{"n_layer": 15, "d_model": 448, "n_head": 7, "n_kv_head": 7, "head_dim": 64, "d_mlp": 1792, "vocab_size": 8192, "activation": "tanh_gelu", "norm": "layernorm", "norm_place": "pre", "norm_eps": 1e-05, "positions": "learned", "qk_norm": false, "attn_scale": 0.125, "bias": "all", "tie_embeddings": true, "parallel_block": false, "init": "normal", "init_std_qkv": 0.0206, "init_std_o": 0.00377, "init_std_up": 0.0206, "init_std_down": 0.00377, "optimizer": "muon_variant", "lr": 0.00158, "lr_mult_o": 1.26, "beta1": 0.93, "lr_head": 0.00588, "grad_clip": 1.0, "warmup_steps": 200, "schedule": "wsd", "decay_fraction": 1.0, "decay_shape": "linear", "final_lr_fraction": 0.02, "batch_tokens": 131072, "seq_len": 1024, "doc_mask": false, "train_tokens": 810400000, "steps": 6183, "dataset": "wikipedia_en"}
MLP neurons of a small language model. Each row is named by its layer, matrix (up: input weights) and neuron, and shows model dimensions 197-292. Each number is 500 + 40 x the weight over its row's rms, rounded and kept within 0 to 999. Numbers have three digits each.
A block is one neuron, or neurons of one layer that tend to fire together. After each block is what it responds to, as a language model described it from the Wikipedia text at the highest values.

L10.up308:476529490421544480480514469559487416529499533476477522540487561444514491468488489470509517553489508504511483571462455451535574493519491491560450453512480514518486497524445466544457485504496478454552509476539507548505448428571460505435515529442452501512471499469541473549444530505469624401
L10.up1473:503498509461519454452515470547487479423563565550468479478527496479493477532445412583520511513497518488487555471556491441491595546459518535471441543513490487464503491567592550543479477453524552425416549436439434483488513553567463457523546489476429512490462513506466557509496646495485469454
Possessives and number-initial digits

L5.up744:450429446451511518449535501507538410520511470497478532433497499514526477502512525513475456476462573502540539507426531471471484551507549510491560570456528539513478516449477533474568510520419493499518553423521468499471497459527442482525485435467492495434489523469449476510527532491512404450
L5.up885:428459443483493503485503448550553546501498490489506519507522530480521494495536446450483581529478524518529501518494580541534446439484500468518531562467523529556592516566495566498493542510463447500480471446554523530478496459473545495525517522518508512556448467546510476436500560530565488430
L5.up980:478527493515518522442492456592569432471547551500467505512447510499456465525525573516448545547490476482496471467545526517467449428522509454538524493476449459488571490430545524500432483499475503502508572441521510494483541510562490527551552514509495553524448542512449480449503502518466487481
L5.up1017:458516529546519439535509518501548515534481498484441499476466489533555485487521546470459450544487543516464457495586499475404531446537555467486555513500457484499592506467448489463521584527531455466488623426504559544515535417551523467559472491550408531565473448532490446459547535456493464440
Final word of multiword names

L2.up467:497469493375530524497535536538497500482569539506461484545500472539465510479529506504475537489524495497506483460489536499536449480554507528410491505522530528548495441525478494595566489515520450462501521483576540510582517440570500421536481508494533449478498485579573535489487544450503584523
L2.up523:479574509386529514523492427484579461493488520491442493544481496450495569487468502474521471522536494453511542517550501538480535470527535502444522516494532540511437541484516530497502450521462481456422509519503502515496550457541423434443447467507491560479531486535552464524460557479504494562
L2.up572:508456558547519505574470475551506501495450519508486577488439590412496341504394439533546516511521522462487498530535531506444523473514514544447499492500566541494517555480530461520533526494405461503469555528554486525461515492453509457473432555470547508553502484557501509490528528564529476506
L2.up594:522461428501543463474506541489499538490483518521448454524507455551481460498544392498498421481508505536488595511586517535548468570488462460458568440499479582467553492522527501557551482501467407484543448476485521522547463481496497528446520469516502462508465471528445459439485443528515595569
L2.up725:484512520488492476453565425454473502590450481465476579533564465481504610514513503510501512472498468435518568528520505463476547434613568509440535515576508517482501503552526490550532454510500524470515555521463470520441530548440558538512440510511491500488496492462485455483489418516573476534
L2.up848:558563464531507452433503471501523481477531463476474479472426552579540545555520486539511504545491536499506466542463561468539472524518494516522468513566446491483485488480531545504503447477516434527455502433540508478543481489470455438516536547487512517364479450557498456520425482425537442588
L2.up1410:476431490437534510526537466560524539580482515607555537513462537499434541523508468482464511515451488469428499508511436408549521500441564531458523491401507556415455542529577535565508475563491532482468494489516486467504508520495523501520429515488534489395540520479390569524505473446522480509
L2.up1556:474506532451506498512534533486470529496508569532473515502471546541493445501434454554486422539519532495487526499511462536482519556441489466364520481587513505478493480445494437516501482555474484506461489475558518448570493525454485471464498547516496439517490468474439509505466491556478491534
Superlative and ranking modifiers

L2.up613:567472555475529474505509537488552546637442519461454476436496376501442546462506444493503531545507495456476479534530453466481450493512549526451528630461494509524512485524508438550513515550530507518496485452458513499502543560512560528453520455475548475531438573524451465483515540465468499457
L2.up622:453490515468454428486570426505496457474525518437495525473584464560481487573532482422445461487454501534535504484549484483548453464434532441433559425565532541442449486522528488586513492503532437507499508533453494485548543525550543510562484484461481495536425510495495484523526463459472516461
L2.up1038:464486511565496423526499472518428496532486532467525490529532492564466444560458507453528549492504474457551515520559504505429494538525530428513538546458577516519480526470470455541508536519572480484538537428465500454466548497413545499485575475429531474550472467493466494547484534487523517518
L2.up1065:459481439500444495508572502437526455585528509475550470515564558460489502510506561483503568493467484540542480459508529477466453483493470515555490474509570453521440417552534466511481511580485508436493479457454501522500464564523462510506468479517491460560480460534440488485482430498496569528
L2.up1116:481472473524438455475489520498489505443463587518526585536532549524459496473521508518532446510483489461515498454424504500451479482553487450536501485396591501535465615514445514514497566491537492602524488490526598470417565565531464544449503534470538509577420459474520497519562489497484438469
L2.up1583:432456502496518542501563443452485514532490478519476519520533429439464469517496520411552508409552501556510452480568503554478474522431531516445539510464511529526504490501493540470504458479534541467568466504542558506478586587501455528533473473469554466498471535523510500449529451508564574496
L2.up1658:527524468461520460481455513488486485533521561490470489501532493437461462430478499498525533595516574497439458437568496520429493470452517514450516540423541502510480516497572556561518438533552543484581495500418499540541479516553538513413492537534463478465514528464495476464460473466441510558
L2.up1734:450483520531489487558545534476465489455470551562502499492562503523479474460503503440468494388497519544508488427508527443489522558463501423516487580457489497513498516466459524540541479508515476512498433404456557377555537465449515568450517481434507456511517405452430506528550514485527525441
Apostrophes and punctuation marks

L5.up274:430510433560484483540619478509467479523441544505508491545417476520513425566508412445535527511407548495461528479491452419533541541440523516545470472522548447535468428483567535487488517520517492490502537541428527545441568527502527544536487490412518490487527514567483505427443440436507503525
L5.up644:481427494438537492493504435537482451568472476536503566604488452533532485478570508518460486547504553590551459537479467516511532473569512502511531522512505521522556437476526481543480532501463491488486515522525546456489529490465556518558489495513500536532553560467452513437432518467477579463
L5.up874:531474421588522535455506449508514461561541525474527431484468470478508523533493480522454462521519506490491519491546500499481499562549559510496516505502431547457548513453523515582548510567517442472482593424516520577504581543536465523505465446474468471449440427467493448448535497485476456465
L5.up1219:462569543459548534461517436474556543520519490535468488597502457530500553476489568507441505480541495497476494498513490543510514546466547497546470525458464539517509498465467541564440548508458525494498529492532543552561554510480539498452511463440416468426471497526437545488526547480505475461
Acronym continuation tokens

L10.up416:524495510422504509446474554504467482507582441466490513466540518467520447537510556554492493562522510486465464517491524495478422579530494489482518554473481559470641506504511499562478604508540469557439510545543514555567474497524493533539509471524492447453517507499478513585457500461446475484
L10.up578:481492552557472487484580523457466538561516541571424469483515542540485449463586489574518483535479542582449496505551484440407494525549544536427564616520496542556547489524538501559515563455438605507494498474519441474535460589498503531495520506534456528479522543510493485488535485454479456475
Clause-opening connectives

L10.up250:494532451422553496487511510455448524504491488523557451434465575553489459486533479357506436547590567488527494474485497456505463507458503495540516477551531531471480566479456511515576493483478503518500523532571444430511493464472488565480502584447516471477494502477467464507494546533483593513
L10.up742:496573505500480457510512461457442487475516450486487407450499538487503498463435503458461467498435475442469527506532584537497437560539490400447520439508519472499507518490525530505563477425560546551471479457459495457472470465480507515526521403448534479540560485505479525448482493572488494554
Surname end in citations

L5.up441:471528526529543530505587534496500528528549597527533459496473529503474621430490564558518485466485515509463521420455484506438486485426498487516518554538523515556498464518418565495522553467514486562496451588536469549461478524484463435542560533476570463540523540511518521496471548429512509491
L5.up657:514564522573501493524493547494485490527516471519494439421487578447496455404518442474520478509552484488467470502501524480380520496463501530496527463492493462466453507533567454483527430487495524448497471454525536505551471530491568498524485505502469478454502546451499442485511521499523547520
L5.up1562:462528535554494474472574442506467524437551523512551498566535546423502541481460494550475443495543519513481470470495528476530462509548523464461504528561374554455470499441530502438515470463419539510523477436484464481475496533497564504521520531478555443497510454587456514471503483521548466486
L5.up1671:532481498470545490491521470533506522465612510462512513441531516570498504467495477512494476437530540517390519531497518523434491500517485437447499549434447561474553531526475501449500507529457585490499527439574558490513528511533618534495588486509491429572544492551479439493514476446519495503
Tiebreak scores, subscripts, word-middles

L5.up588:449525554464446475556436533459460388533505447443482551404522504436565454593536522488488474501436559448518487554535467443500475479476514486459497526522417515494474457492413467512514522545544492500539516457542471512501461497466446474522501594533538476494449463489479459463524555479441427475
L5.up1195:547474500487471571512527598487471454514467509535496530563508545523478494507454518483453468492399543503536543548554504477512462448447533483534499516527489507482470495477519441511467435487459489490521464471490551521518530513408518473480577578402507480532485474493507430498434552481413500492
L5.up1380:572440524512511532520475523478438455496444484511508443428504462505470463486500495488507497503509508508510496529406472525452531488546492451603522566502494450541454452555495522512501465449459457563429450508555495486542479492527544467530493528477582493495496498530394438494438523513484560556
L5.up1561:540474527473497476505414559475524467494473421453556528495517491578544518522520490554494490496501548471456497499493527504506470491550499439528440463608488574502534449482446520498547501564513488464419494446513450458519486515536472528513465537417484492568500438556478440536483565464456520488
Table label-cell separators

L5.up516:527433458415484479477475460543567501553477454462470511522539506472514531508451420536440471605494553510596496532480509461484491514484490552496593429504479548502491548516523532528454480515486550473514432493505522514586507484544514519499495483558464521507532486452519476493502514508450493499
L5.up1193:500496469451499479428511522522493505519502496479491556435511492469435462514479510522451430545492422489500560554521502514494522546520501555542455380508519430479465474524517485508548464472474516473522434471498557496546423499497538477519520488470491529455458525575477504515436546498537550594
L5.up1281:560490481486596442465444473590530478475445538470507477466541459472500480452470473537471445509508540429498464499556441496472515520480498554416480464537509519428549493471493551506521572468439475555476507520477526506552498460413493437510528516499557472523507517510433502586532536518557513443
L5.up1652:522482448425548430463503487538504413499477551476426543542473490477484481507455466504513471554515458530524529524524544440512503529495519543499422475546449465491524496547472473547522495497490466460475502482496516528556500443461447442518485473518520446518527577511438509547483526561502507541
Possessive and superlative determiners

L10.up135:517471523505552506534508536463520503439500514532512533541523496402505467492547488460459525511474553481574445519551493514534539616511560505537467468472420514581517528522554561548567558488539462432533547433513458511476517461502486480479535549498523552522528536446499542492458520503481538459
L10.up1023:498489505435421466473516542465457521507474452504518490507547507511504421554464482471535551495424505553469457441489495497519412487527525526452476506527453502533415529547455495412593496536495496468530475439498415561455561455550554494540521523501562443458491513396523550507499500473481465549
Possessive apostrophe

L2.up21:507477511523479521521569547491507490492478503493527478452541537487509477496556405482566516532558494517471557430503459441602536420493603503411532503542400424521483488576495509477480476384539520538492496441494480448455529544502488481506511478485566427533558451563498480557511515408459478509
L2.up171:480489566487513507506514544478429477527541469502531535435468482454501475482560469533465528525510484503485455477510521524487515591594577566486519592505472457449513533533463592517507454489504461528482472509461504456475441485475532443509491493530537538445564371457548431418455415503482474526
L2.up471:505614462513422587455525541488560454438498563561469516540465464494482477505461453560527485361444538546487512478535500497497595529493522532519510426516510542567513503492512613537551462601486481506497410478541528500528400520519485493465477457475475558513533537515504542542448519462492435542
L2.up634:590573576501547510594485423438578539443529483518480491539558463465518548490477508498567440523399527553472498471514528509513518508474492472437466515452443499527616484498549512449454519490477450460490429589473530456435500503444497478552527459481489464499532493538493518489488459441468513504
L2.up638:530541474492505464475486570504440453531513481449557521550537511495531419540480476515498474525449509611521528559510533494549561479468559501443494519511551422483492438447521451474542477469496526439481458466507511470509398497443477544534542410551464491485537472495478563471514553498501493550
L2.up726:503446503463432451407510427524557453531494509419498525510478535543505474485552431492504515452521484497516564510571552471484446471474495508456488457490437464529459467493426521513505537463494479466426485542556544581548497553504524512570518498461530455448574468461510508430521474526546461420
L2.up970:484523428537462507503515523482496501509544443504453489479531443459516442468579488532521427488502497454488517450477571463507471520587501486452533509589481464439544494525558514449487475475496473502514536530522384553447491499494521462451533545544491458452527449483530354498465501471456527510
L2.up1224:534391502470458508533527443517468460477531487549561547466531430544466536530517535412535469540487502538563515503489537504558490476510563480419571552468519432540500536479573505467491466500441441513498532528457519511419492493523474460434476425516471426498587462482504535514513519414513446489
Anaphoric sentence openers

L10.up527:473503532532479484491556438561489483506475502417486558519532457511536485518524493452518585553421498563522442535514480400497564442476524533571485508496467528523497514527509430500480425524502521511465552506507546545496488416513566507463474467541445487495460550511467515483540463470493518497
L10.up1689:466468556469486509483486541507569505528432496495469568536478516502493492513424481449452526499594483480491448598421560529541527576573511523506433419452490483524518526527535485555504534553501514491546530467561564508490550565511469516490417545468559475420489473500474450600486496510515443501
Am/M name pieces, months

L10.up60:449555468526456483470491512493508454478498447449546539513526505526523516522462525557501504506522497500564488493503512550579478495459456459487456493578418470485504467440495520575439521495485449478514410510511469480534495439534470483567458437473529554439547432545554501519538467523493545515
L10.up1432:523472459418487472522426481486435511528539500479503452505503503523472493508505419474482502484485470514517474535562456515562474470503496452492494457460474511536555429480414502496554508500495514345529429494544463503510534528555520520543579506488461511514481468507496530483500466461516528522
Table cell separators before totals

L5.up17:446494546522490436450524582564551476490447587544524488492478456438529472532443466448454518480492510494583506479479494460541525544462490423547493511508497389523484471512439459519519506543521497496508525477566526410472526555542529401457514501523516518493434519516527445500498436502472454504
L5.up299:502490475486494533474481462462473480485506543472446442569510574488437502472393498525512479494520513456456461509461534537488519463513438536452543492505537461457562475519454498555507518479526485506505457497509521547541550490545511513435423550487429515456498579500586522562520491478522463498
L5.up806:564453534490530469527471563504387536521477504469441474490499497508515491428537503480440550468532561503484498544494490445475533547471502477496567481502495460555517442455572521493505533523466432488570456502502522457510532484491506484505506434450450510488488537479515469520522513444546487499
L5.up1412:454537491478432533487546567492571513512452518490505526506531478520512432560502518521537419468469457459522514538473492490439411525428525502488482557455500482556454521439470528495542508536546516506547478423571451543483508442580565527489514518475465534515452547459536472515518443514470481530
Apostrophe after words

L10.up155:428470546530481452548544538465547486546451479473513470488482550538601556465521529534465463457457508446510481554496497470449481504472471554470492545496499523555496552504502534488439557531473479429467508563535510552474490501518509466490501523500552474493537601468468462607559473418501460553
L10.up1371:510529501434480523496577468497504524516544466478487506547530523532492534535481463526515492506524501505579505447534590457490510436448559496469489490486538481528472494541544517544459511554510438525528448474520551489544493501457481469499472503597511475494491475565511488510512505552549479509
Sentence-final periods

L5.up450:441525525466475428498476523551435507443522515485476444491484480452535535433521533562422532507551450550420476530437524495480511496499588512537390542455485564474489464521480497475443505517410464486449453462529421532575546451432553584534487538531494442484506588502554467501496555574488532448
L5.up919:488530538583474439499470529466515564482499527524452458441518545473490580407492555498495544469516477529450533545531462493481574467473495527488450518496539482542467554546535496532498487552508485459537607450565467424474517444562530584474437548509519563470518496487511520403487523502461516520
L5.up1751:522565431543468399510495568543422543515542527454445521534530469513552546535500518483492498489468437495521526486530475463503567488556504542601497464472445568525405460486491442482448485546452482453464530432502528484484516461505517546527523399579517500540566504486519516506414538476543485458
L5.up1787:520481533533510463523496452512499433471534445420479578502560501445471477535519547482545515433525485516539474505529536533495545456510484483437483464402564532455558542521518461501540522547506477472537500513477523513530530485530522437559484498535433471529549471507453501447550487506513574573
Mid-word syllable fragments

L2.up224:512492498476442412462501497485567495516497480492499516471518508451502551444491514478525532538550544524464481528468440528503476491417505523507492521540541427516478546542514489548465463503514497511491466532526550477510507445513525518498492493546471448498481559476561468499471518527436543488
L2.up562:481492443471550375503456582509553466475526495506495516460563509505461538486515475476525450438591571509498467518492475516519451437444531485402469609505532493501526561539561570505495490502453554503536500515518486489488538507502477512504514551532500554541575485505540457504492559488442487476
L2.up570:404405495520460450519525471574468576528478521489544553445583496470545463491528494548405433432440522509578514461461527465455491472539489471528493453516554471508552538510435526492471529487452445470464452477538524471459500569510503526544572408497564469455450551480536565517530506525499460623
L2.up895:554501508500543451481522498454505458509452468497487545402541534465516495518435500499488517489505527517480498476546510527537494463472411497507428445434566454532487490538452525509463485503541454508493538464537534526523543569541492425506483515463473485494500451531566491492506487528483450582
L2.up935:486496494547548499452511548502461403484525491442490508465530525462535484455524515509542507483461500583483533473466496484519456508460517467498495487528547543508442520511502540483540508508527442510469462514476443518469517502523481504547487488477493511554518468485430537502482472473480522569
L2.up1320:474492571541521442466493510543523398481452464488521511482584462451529589520433515488441477513469526481525523488458511514517486499492552530522410492385546418466540542456430554559501554548518397465501438514479476482432518539554593527452536460551499501558482475463530503522481503476492488514
L2.up1404:494428545468496442483486509524513559499497547539532506525525494473480445499507494521490494547400542536534510480478443486446435497489484487507517463501454571544455520509468514437478480494489532522540553439457551477489447457510508560508479511433519532523501425561546539485459518438484420516
L2.up1624:527478501556442401475495573406539503464465501512506522518524462455527472513496509540508465583523545439478530490396508490517506408462463543517512468558498510463479592543563525520479448539592407414491519540507551474475464501562507517545529513541462522477474526473578516441483571486485530446
List-item word starts

L5.up548:513484535416490509488480533582467526489547473577460449586524427464491523535501544495589461484477575497491476490527426472506497489547485483473527507486415484476501462498458441483464556456529492521445443519566480506579602457513489453538486441455465489483427507578499530542567496462379482501
L5.up852:568567434533564475488542429487447474490540414502493428540405519532467473499421511512488445481476429491481475433530522462473480486575528463491524472520517478485470458458471553431466525425468492490467517453554557482534549455561556489499573484505520475482499509556500565509502544498486541526
L5.up1262:498504521446507505465547473448515416585504571509558458533509533496455529484557512501514531507469391528472465466507585501493467517479477466436406539488509491449492429465551493466562530515451422562513497467419466605551469512514514473520523438432604486468527552485501508482503506472454550486
L5.up1445:450484524472452566494492535510520576498478416567476571601545451536482535535498460462439564511502469520428446519557527583533517520483543481472497503449508525510532517467598554429519560492533479530504475518521597538528431515462520542494503492449467554521503530566577512469528522559494523474
Mid-word token fragments

L2.up98:471481450548521490465491560514549477535495511450514513501467531521467512437475482511522458527515498525477548489494488382493425602483485482539470456484511431466535492537484518483533468550385555453596484510457571589529507502497509487486441494512399383452556468506426502495508525431504584436
L2.up234:493443533494594509493502534454528521510495515430494461533493509544435534506486501483495526475538507516531501440479502491448451580487456496500573487452507547540492482601513536562556418449490536533491543497479549576512502487541449512524533498486477456506550550467529552447468479472371546539
L2.up436:535506512550376465528483463470441519452510536504486590474518481511467479481501488546509500474477594471534439489506471473488505478471578506453417510441476527424453431486448487460557518524532501561477444444544546602508482496534509527464527516512544488530505545529510477532528488502497504483
L2.up437:540550427519487466407526516476474494531505491555505470525536516477475531465592531467448470539492506481541532431420567480533505559503535486530519561515529403502480502532489442471476518501456489607572501524449476551516477464574531469534480461521488513490481577511569479412521421506493530516
L2.up782:499501546502490512495478523516527563495498546536563531500517458513467507472453476506562504536559508525539477471521537522487467558540553498531545502454540477523531468439507516468475555425437491436517506414434503501505463517487518593476487470502517428519512545410515506516397514498465491511
L2.up861:500510486528488528500463535530497499526445532484470484515471591501583492544481564547539549471470509503507505481561510571527480520493529460577551505469483572538441534494515420465505483512510463495495553533479519464472402452544589587456457499517481466471546530500516474488545546534406445529
L2.up1178:471524537562521577528473569448562472507503473511488486480483492437491492544518553472559428520519478455512516468519493450504476500490486469514501506467528487523486467546490458496553538496444537508539516474500496516538525506462542565413415414554447496484497522493505544424497508516554512531
L2.up1306:482486486487536510459505456520503464501493443463559497518472455516563447511500497511469497526541597508488523491516539474525507488466546435519497526588480455506495500535478479528518466476559439495528496495545480572437519507501485522521520559528496517464431543496492449448511533443479561576
Em word-piece fragments

L5.up75:447498435533439471517473561494473505564555478517487451515495521507590517544497510542490509622513556508495514490525442491498558448483446474578462455542510503544502505560497507563440484540434485593518531505578508439549483446463491522547498550497499478497584544458513547562458459514496475515
L5.up339:519515423448506541467452588506557507449529589488440572521536529440546502571495485534545400505448512501600478530479547470495513610496447463499480496608479480455559499520501539489547482523482538455472554519512501509485519496509520534543544446530546427471470531551499482539516489530508473449
L5.up585:506522478549442484523454525464551468487484517571518550479545417494506423551565514597531432508523462481517537490433477482407471530520447455486474431526469516516572496456420515558455506463520403479499479528552424476548501488483503443504483507489513428471526507554495521443550508502517492489
L5.up1375:442460462504467461469465536494532498566554470503455534510506486539544450546523471487489444538520472525517570453510529504418536517511508499466455453556541473460470506548530492480518481497536495543518528467529512521522539508442526514485409568470451497517591485588516473521566465548575408582
Discourse links to prior text

L2.up104:461491425483386527406523487500461450539492496538542429481541512466486418497474483516548518506551468475559451521462553510513492465495522546589510465480534520439477517527525549542524425592541460535451484519516453484458428511530513545551489490561488521518489504560500525501469524525425510511
L2.up178:550488452484406499521553549474485442529492485474579497547524546489424465480523530509515516472483521445565385477485459474480528456508505478593519535526549490454547516532433505565412446544454502506496380484552498451388546501510554504598449461574507485491515536524526519498511506554505423464
L2.up264:514558488505527492493507513510518470481477472539528455500455478521498495553508514456493452484520472512502493503529507520535510575528523514537537486458499473540499463502524553552463539466541438525468574435506469439493471525488448456552548492516495440531583456561476522448427547542550446527
L2.up314:434495486462568519460475545539477484513509462470547418566506483532507506490569472576440538471453537436538523475532563538523511447421582521455494414566600483502470590495490540595520535460518406521468515501506507603530523568507504416491494474552509477432498480508545499511496556500570479466
L2.up961:514416419503589472481481467532480492512524543472520520521529536553480506459492566502553459551509475562463549421578557484431451496491567420509561435457533516512522494418519428478525509513525442448416454451512489473527497506455454495534468462536500418510498552528465576516469490524508582583
L2.up1037:528497455543456424546495474610519484559509493494526486544494492436479506514591486543447541507473511450500460517480531496523510531526484538493525494556489470433541512549487483514485455471546467472486447534476534496459548489492523551523510580496537463504533627556487482506499573510561448539
L2.up1207:476533433529480540474507495519501483514481532496510452429488510501483459423521436506467473417579480524490534500597483547490455513476547435447418500489484457465528469490481475503495449561598473432482477480457526390513456456394565488556501461466567417519576461537512531537458512529495484556
L2.up1394:465529547514562451486485553532509440443496457451505545551533580599575482505552466503504574504578407491513363505562445506488537508482549460502434532580473541476562550574489560546595500488497496525454586465475523479552495464555509379497504516494554501475479521443474478432453572506441513517
Table cells and passives

L2.up82:555500462458527486542527468518480459554550461491554543542500500507531507466412534484439467482408528543506551556489584503466481540503453518543535496485500500481390420438516522507554502484564522526498405487524474530524500484505471486482535406515518444528523524462482500513533483495403508564
L2.up124:472452486455503463459510487511507457512471455505538523492555468531419553524499425426455457457518479466515501462540537464465508482514434584367468550468421490517513492555467538547491439509504508510498445526533365555470511540584468554461563548531503504512498492459532475484532557461492493467
L2.up498:443441470601451558482485494497441529534469406418459441484477493467501602546489513482455458554531454578560571433492482465436478437500479503535511536383463496495493482459565527439516455582484418479505488446503495536462459504555474522528412436495533501506456476578465557500483542498478490493
L2.up1480:502479539426536461505498548516514497500579465487481494495579544506562480577442512532478465478470463541596523514511538517506494387540441474511507451501485499474488491546523505476584355496505483488468529513528487464460516507490546475496562474458537516468526557493436474419465439498505529489
L2.up1512:542502471563487424562547512593538469513437483484502528495453461508482401538470470469492461461571477486478481541504597459440492514462452494475479537526521580489546555536560520448493552518559468451519498469547548484557535506457396538485533484458438483559427437503511472473497501497481429547
L2.up1605:481487445537525548559524543476551502501436488571522441484462551386516494454525505562607524471485523488482545555543500441521488493572502500468491499420478575504515507523539455466452561429534535591553448390500525495529543507516549544550474563577537505518493503488512488509523502511545447499
L2.up1669:529450531547518454447499481523526504468451400471502416539492463462513479544539467367426501562457503519566499493492471529510575527490506562496458568488491506585495488499491487491449492473586610487485484525542497526505512481546537511479464476524485503550493544603505473442468510495535507461
L2.up1770:448548502533494455569503435523527602483514538460450554472470489475528506493417445554532507503391520517445485588480571546526494540450530498459483469455512493570556445573468500525460537475505489520476529521545490535572483461515486502555495510542450458559575499548516536485535528552507557468
LaTeX pieces and table cells

L2.up153:430533535488502512534473454549499488527435429525535478489480477513483534430461473470472479453488430550489477462545491509501494455433513550510488568520531469492446489423484489576538428475523517510514522487543591516548442464530533460497524524511556521468575464534462457622462535531543484436
L2.up519:558505434505518489561489575470482438462507473517500454463438472552501492493619417534470418469596496510464487482491542461437593442611482510495427548429508555499514423494495479544511588463546492544483530484432574513470474463556511488571535508494541487505522506529451501499486452473498549492
L2.up641:510463515568547544432499472487529481466534443469451483424513468526460464442473463479521557544513474487486518532586499504532549481487540435506478512482405490496508463423542496519532487504516431526422522524470521460480502515519527555532479486510560451572548538504538490518489554447461513446
L2.up858:498467578495556467473521497529431452503545538542442484487505493530555497519523431412461513426491532484547445421459524475524536530514490501493485522478471476466544483479486451456546456502532443468507535555481526492544454484548454512483520467507444564560516566612379463515477564542501497527
L2.up1567:501551467501549520516441483440497427507458491438489477502516477541525453452537481566540551583553457523491524481576525437522528535482473464507546498515485532506472414422455487488429521491507453505480497471549483534461500493520537517499475511468468520504553466498470444484557479601521513456
L2.up1623:516492490531535477519452486445482526501493403502451588491521471510541517489494518517421468504474490461414497462553535506604558508480469537423499539542531484469570460515458483513503486442487443495574441506584562516501527431590502439525492533540469465486488549459507513469526493525592489399
L2.up1774:521499447562445471521460518445449521505538522462523495494546542467566569468529417451391465514480525489533555451525467546509523486509463489540480569509565468447491450450580498524483530512486481532458507530484518521489456509524537494490492579575525505500467536528488517547506502439466472518
L2.up1780:533478466514495480510466486485515420470464459564474507398477534546487513485504501581409515443516454460555463539505522467504547491514470510558486460492469473523536487436530439458519520512504444538518573421520558476451522480545459504526549558565474533531480525517459491508499510569431444430
Name-closing tokens

L2.up506:512500510569502504524523515517498508585518503489393468390473477548518534506525522472527538544586535544561503475526512550554586525495535511517560516553443399508537495467542537529500467480557506466545448476549482457511421526547562468470476548522498529513456558542511455467475489472517492511
L2.up798:538563509466522550459457517532533498502541444516472501561569512536480494475471484506479514518460513541526501442561439522493480545534470457532493418494575534489495483462550516542429562486534474479464542475549568536527484534577420421498423513469436486457440482474502479506573505459577511468
L2.up985:481392491468542491424542525492543572486537583492500494571584449472544550540471548497430493526500481438473546443541482483524416576554486567461499503473588543514474479477507467509454462432483535477527447547594492457430521457514539587556598531585520520491468531416536503476462460422465519534
L2.up1036:497441474550465466530447479553578511512444542528487474486497514471539523467580481499467467500508542485577572498558480470519540485427516544525540437532498523487559560464499519485444468524532483437437551525504484520503499502447510501500574524504467519556485567533573554500534452380533472462
L2.up1060:443550534549477580515442448557558501475474500479480472546506436453567517546517419563421474514501524448548422483471496495566525477452543465475502529489456510560542540473487506492518500535550516481463515521436476539479540530538521494498580517558523518458537559489496482397482478443457485527
L2.up1186:462544596473509522533469444542492552475468526545481438501472404501521507524489504481501492507445516506499409467514458474513605555443542428533541487492485556450504454528496505483486523500534527395560505510443507546519545477494532469449455505506467487554450530478544482475483487402554522546
L2.up1691:515554484499493550538484461472467467484585471474392480411414518540458574451526482492471521511554478555527470463532543497576529520475500384471519482508443524503527490448492462510522408508415484506457453496451512461489483492477540442559501528515527549490494564491500494489498517432526503531
L2.up1701:473489510535517553487515475561541456597483453499470503518429522493484523477565476508523521511605511448549467443494492516535513472506552505455484515511426473454507464460475535512460445484538540471474469512488467468490515548532474426516452540458487496510532552544558503527541484394525454498
Completion of fixed names